Part of a small language model's weights.
Training: a variant of Muon for these matrices, 616M tokens.
MLP neurons of a small language model. Each row is named by its layer, matrix (up: input weights; down: output weights) and neuron, and shows model dimensions 0-255. Each number is 500 + 50 x the weight over its row's rms, rounded and kept within 0 to 999. Numbers have three digits each.
Before each neuron's rows, "raises" lists the tokens whose logits its output raises most directly, leaving later layers aside; "fires on" lists the tokens most often at its 100 highest values on Wikipedia text that the model never trained on.

raises: "al", "ale", "ality", "play", "hel"
fires on: "-", " -"
L8.up58:495537487548509487568524521570484525496465554568464544424392550474604411455486534465499520567509460481503538481499465502551467524520511572503478534448445447477520463514516508437455463497478518442513439466562477493570548626509542457417442495534403468565476444519453500486510529466562502583502485438510455500513541431456550520534473524553490542465545620587550455513457537556509578624520485487451480413516471609482599485557487445548467426482455411511559626521481447556510500519447468394492526498565433486507525436487508451411495538484533521455482562488514462519499463372435546484611502519534445497494460583382481527469549466436522462417418539504569426543535518545555537445424525482512558425576565472446571482523508482443492507532476560457474510520418502584580522544530510
L8.down58:484495372489416452465447483517511572542569596592509536520424412437471485541411478503559563512526415488484497494526501548525509516464547470499516507471487508529458415520497501484524508494499432486414487467514531495561584499502543425579521559519489533585597476556536493577471642509473482458604564498455536471421471445401430503497437473599495524516533513556460517521580569515493464490504475485551429441526425514512460526496593536570548432453401475562600498586490380481527559480450508496481472482517545494513430445465495515472578529438537442447449546604421496467548518412493521565548452518495398527471526548475467548431542399565458486502400575574536420459473561548509507519541534429380587551491446401490568535525462522565462514538562502366584485462461517492526529456545435

raises: " also", "ç", " however", "son", "gh"
fires on: " was", " is", " has"
L11.up517:431460514527528554432428511514504524553473496454504588392528535436545461528446453442495472604499559486497479464407507417474464543415536576518426456457479619474531446445437467562566477482455581483509499466544434562463451420485483416439517517549533530503472590440461477492538507510481546517511554489567496632460475501595554424571464563615533464430485527529540540432509536433501539497563505526473471490520510453515521496576537515444463539509404534425531501445494506552509473636590530531550543503394487519437508607483548503513525562529516451489464471448515571563440472449567539430591549494492529500459516458496561456642395461573477497529506481539508604572539442452440467521526561441427503488534504465512486409584493473435557525396524476475489447484531499476494548492528485
L11.down517:476457446392515435428513491465562416555491528479495416546415528463466451518544536468387503616490561399559331580593486544413573495501531502483423581580506484458548497499498541600543494476565507558408465520475527480548453459524565484423535446550546456563409514402496464516489550562491611566452542481498528552443503447494578504533464546523499421625472506432488565527432556415602464451564521544530531498377518441563474519549489466478519560510526487524457541419406439406496482466430512440572527552505500502347582604558503492455512533503524458389497459565577478480505454541536473501537551462446478424528433439505517512456448453512514491541457472486565485554564526465407515413465454539470558493372475452539602516501538506546440505492566446455493514535533493542484495455489512

raises: "ny", "mond", "nel", "le", "n"
fires on: "l", "r", "n", "k"
L11.up356:550584449444479425527468461551533626413412495425458380507461475425565517529456544551506500474355494384523575494417505496545533450423518501508493502597382532406482476447493456540573435519505471496558528454587427532551540430502395517550489487522409480567460466378496472510446482480506503569568496535501471565517486419499517433464582560546472529524503485533438506493438458556546525491555546551479463524438502538488466542428474534472503509494481511492541473565635553480482570518539448522433509467487484484523452504496469497460490422454580399478513574529498548473492529519484493581480521509489508465521577624526417487477519474525483503437423464438504483488615514503502469580479453443483495450443401530548546473531396484502595462434556423563458459430503552508423520517412535
L11.down356:536542527511528464505553527551513454452563608430497545566504431588494462485521569521569494574588417563331508479533562487532439568437560485515494541468491481511498512478504537504456604446506492554486494463528500423448602537364564496450556499488509506412520463439497528466456391437447524515477539494450424507554526504474532502545548425583564480518427581504555477529530476449442581464553493484569491486545467498499440434471506501520471500483473402499463441495532526564432554607497586517545475540538470421530527486447557557375434531492524538464407445585381518601537604572489525476474466493609528530469511499428359488510557492543518463444401443479480376435436516491563507529390569527455543430491484431548498516565512517438518496461517488498530456528574464471527440499534570

raises: "ty", "well", "worth", "bury", "stone"
fires on: "ad", " Mad", " it", "p", "u", "h"
L6.up5:535502509523497516469499485512449500604500518517502483479479532530478410473499445488420500535412539507547481461532534570463450512550440532513445528417515562560434585495510496479489490472465554509611555541478436475484508434508482465489533500553473410489524590489505526522602522499532533512518499378578490485507594586479542557444410424494540549521515552509440515526509489525574469535457500560566452469524532416471456598506596529440521447514597482434548460480588463438435566501523376610565530440431458591544593497496541486468575475532469508487464542464459491499509559511375533498410497463522514414439502542548485463462463542539456483529555442495424408540522478491522392546566464467482486467508532486479453602594434449497501488536533521553454595454622438523448436486461517
L6.down5:519522547432464530498450418505568475450497451496557444461412492521441492510480472483477454476515442570517500562572518549507507423514368417428536554477464523479519611404565567550495459527455624587605543591455476472463491517400483482509488316518441458413506479483552498471537490465521434537562546543426475512489442550508516566532403462538476458498552542524420493551520490482632463469529446568480552517553570443499472502586422461484465554526487420580447484446508535414546659459509538584543579486483528509400511501516542536457471601434490490540400452496538459580446409473545399547438450459564488476587521483488601520497496468534463545591514537530492547526582415490486486476484469569466584475535521468522562479532507407525530460440520536557555549464492574453450497528474458

raises: " than", "ful", "ped", "usc", "hold"
fires on: " a", " other", " One", " less", " Other", " some"
L11.up758:555410532527364492521466478510505493545519492461510554584363502529452508534538542474581495504442394405560496580445486553532465493572511461367503464493537488547535497533506460441606464423505448612490463504614457570443475541472476524521506445508417498562577445495512495498500451584577477451471504538469510492545520407535498472523517454481478447537549491477507422414493564540456534559536529471461487475480483521465496534394460557495528533507506471399528438553534543537487462534457492597459587570550538451567443379620411536490503562472441522517552564428529471566568524559501519494542550489560571497449470436489540495473412423445617509523613506523504461413484514520583504571515463569536513494576502499405483470440518521412603512538434474547550475470457423426495602388463455
L11.down758:499522525414465532415412437552546439460466438612567480553543494512544428435564464570607551523528502488552475484577654464504551471550511500501488504518537487443417547383569492370403531438487591443516475529576525388554499507429432502461531594432606418516504490560585515448549492463410491519499550362545533518568503508540498419584560493547545495600520580548469460523485435481383507482454530534516470541475498522521533562582401430459470533635486507588482442549497416507563614505474477381590419461483547493560436470513448471495510458537492465449488500556437515507516516460474465445500551506548551484454536483479494546545490462460593499531535502450472502500485477495537486436402437468524552528442503504547575456508403496557408490421531405513506481429454437497537404535487512

raises: "ests", "ards", "iding", "ide", "ided"
fires on: " Gu", " v", " gu", " dis"
L11.up1465:488544431480490461519582562457519518498513438458437506567525537471522488405496494396487515494439501554470607507555541319449439414540458563409449553538478491444438487525432532403507517450516537549526588527454527480486428498513392474517542451589532372491517471608494496456530522502516583528540442484480457501469587527427550488385499470506511494564533518501537544509546432439544415559504545409519497493500454495480516528537478555534452533441471517519540586526431463539577407538501519543521458502508408570540467508536530451481549480625504440420451491526467502488512574484529483444567443479475538558484488503524550444513470610503442482495546586505508606600553556514486520484548586421395509421491486600463473445552475421558573568499581469493578538500412460465454418515537535
L11.down1465:420495515476519509371540615552573529448485493455499419560528497547555514544530498518469447522475567596568525538502496434396459418512483520500473448548541492499507483474390482489540505464630450553364497446514519478472399490407537454538460486523451428466466558510417477456492447475531582489448359494453498418558511469585481455470511491516559438505498534503603558495522449489525535589423514549501510542441374465452454488460519557587505482452446447498410585556474502533469389463481468454545435507461462549521517560514481448559493487579480463515574437521462594450505511535455509489487495493493542610462523500411504436416513522543431484476554514472551512503520606485513481515488516466557498423536560550477526530568438508538530567566519436520561587444468454473489406524451488

raises: "raw", "ret", "rict", "ores", "ood"
fires on: " st", " St"
L11.up182:510452452565516478443495612505460399527470499424550550486594560567581447496524481490479549544482499530537500455529471525481510553539551442438497559652444489505487590505526511415452525486454512561469513543553510589514514417580496532462374405448524530442514414580478489463513523429569507467496541483507464502469612466511516475512527509552575531463490510615464593393565461571455540559550490535555479563564405555489461467425501493497551530501536566451502416453504576451610467479542503492435535489523527542530503478623549516567497436512542526464526479494466493495500513428447475476519573483555466547407488452465478568519565492566632510506505415464542565482501566471535573497418448563469436487600489569497425553466543496511558475574409549518496625514502551508500444543475434
L11.down182:532467510449503502396456558587480418531513539574511486494487545555609521478548532509472494481505465544486528481490484619448541509524512525491529556534460455507529548515527489384492487501389477489519520447512559553485504460571575487518435442480513563431470448498457522425493520410507493448540551440507420533475567572517551456474506493483473581512540447541478521400655548565451569516491504442457501539517511511451446463406456436472555557465562542491491430491404522468584571494557528518465550527497519456521605483546520542528516500564548503514498342490514585431541429534445467508502580535523536463423507466451530541493563485457496525474627479390604562516496550478568581591409465479499365529560437485478481537459447511560529518569476597530487550500467489572500467527431462

raises: "==", "====", "===", "-", "The"
fires on: ".\n\n", "\n\n", " |\n\n", "==\n\n", "===\n\n"
L3.up1430:549479447487500562501488560442479529421539540455423454541516446519428441506478426477533538524435464507490521507506419506451663422518517550430498543488479576530480613457510490494472426484522463431549440432558460595477592487468500554475539490514531500449552485539446419448510497550564486554509441493442566548438511496495503475429412506532468506492578474457614562553458604407520581535471572478454500505485426547557548459392421508500604424502568475490553512516443531520463488438478458424519533452535511605375534411559513526547480484477539477492455483514472556586401491459397561521530486503459528560526521586505527493583509457533548518488452483508505513450494399427550509491530526556459492479555527590459544435504453498443532497576414489488470438529493482512517483482537499
L3.down1430:436467433525629530422523510509505483441519549535445467418547491460482483559536475518630587512515547472491518483487508486463496507445442551449507320463493456468480451391436533531504567503535521491569468481484527544506496431538455468539485523547462498447449481491441486478529504495490522544540522560565567486492529525478430518463554539552450525479448517533407477550443543507558483456519583531446502543560563557555451531441507423599453623614507439445516571486496520471590518486466474472515533527470468426525468487501522488509432453620558492529535522486399334476476589509461477432551450421391447556440484449482478466397519517412562422553508470536497555496483527499413467550484460510622418593502504480537508418425430580416421606450489462474518499475582475494472461511530580

raises: "iences", "ients", "ience", "ient", "=="
fires on: "$", " than", " by", " over", " per", " number"
L6.up70:542477461471521515496542491442534499499471550556507502455471445515473525549470492396477574540490429520516499513527521433499570534502526440476483469465480424513449459594542506417553539676493481494535603528538512543486497568432530534643501489420529382557596521554479541503540488477538468468468637438463524488560442400519486556468556500436482552535584465416484448517566395443548558462502467462491454496576521526617433505571604634390475532487470475487511459539612462501393542512524617548498469597447463523467514495535466521473478504432476632510446446550410494497467421473587586565433447558442363513542464422522547542559559551464496500544541457446480442491530495460442587431486510492560525619508456566531596563500429475522532524485558462504505507484524483529431458535500454
L6.down70:495544504576526482463418607480484433431447546491484457586514551455523473433590512482522512554533516408509451592472518524485501483574475443526517535490427512445524460519441491545548531526558450543579504431525461553480418485551542537555514582539486519533437457410535507446493459539506544539570432642521480516543525562484459550465535475406505523458476571474510510516430517471463551531447467472507447452579533494560444493479499548482482396500521556488513524539554520531467507436530479485454574594500538541535517480433500543495484459499504474458548486483427488565332537512468512481479511481440484519496441444466497505503451591451451477489541566484495493541529473529448547446545506412509458447446513509492481549584513575477487487471455349591514537442529513409474494570503529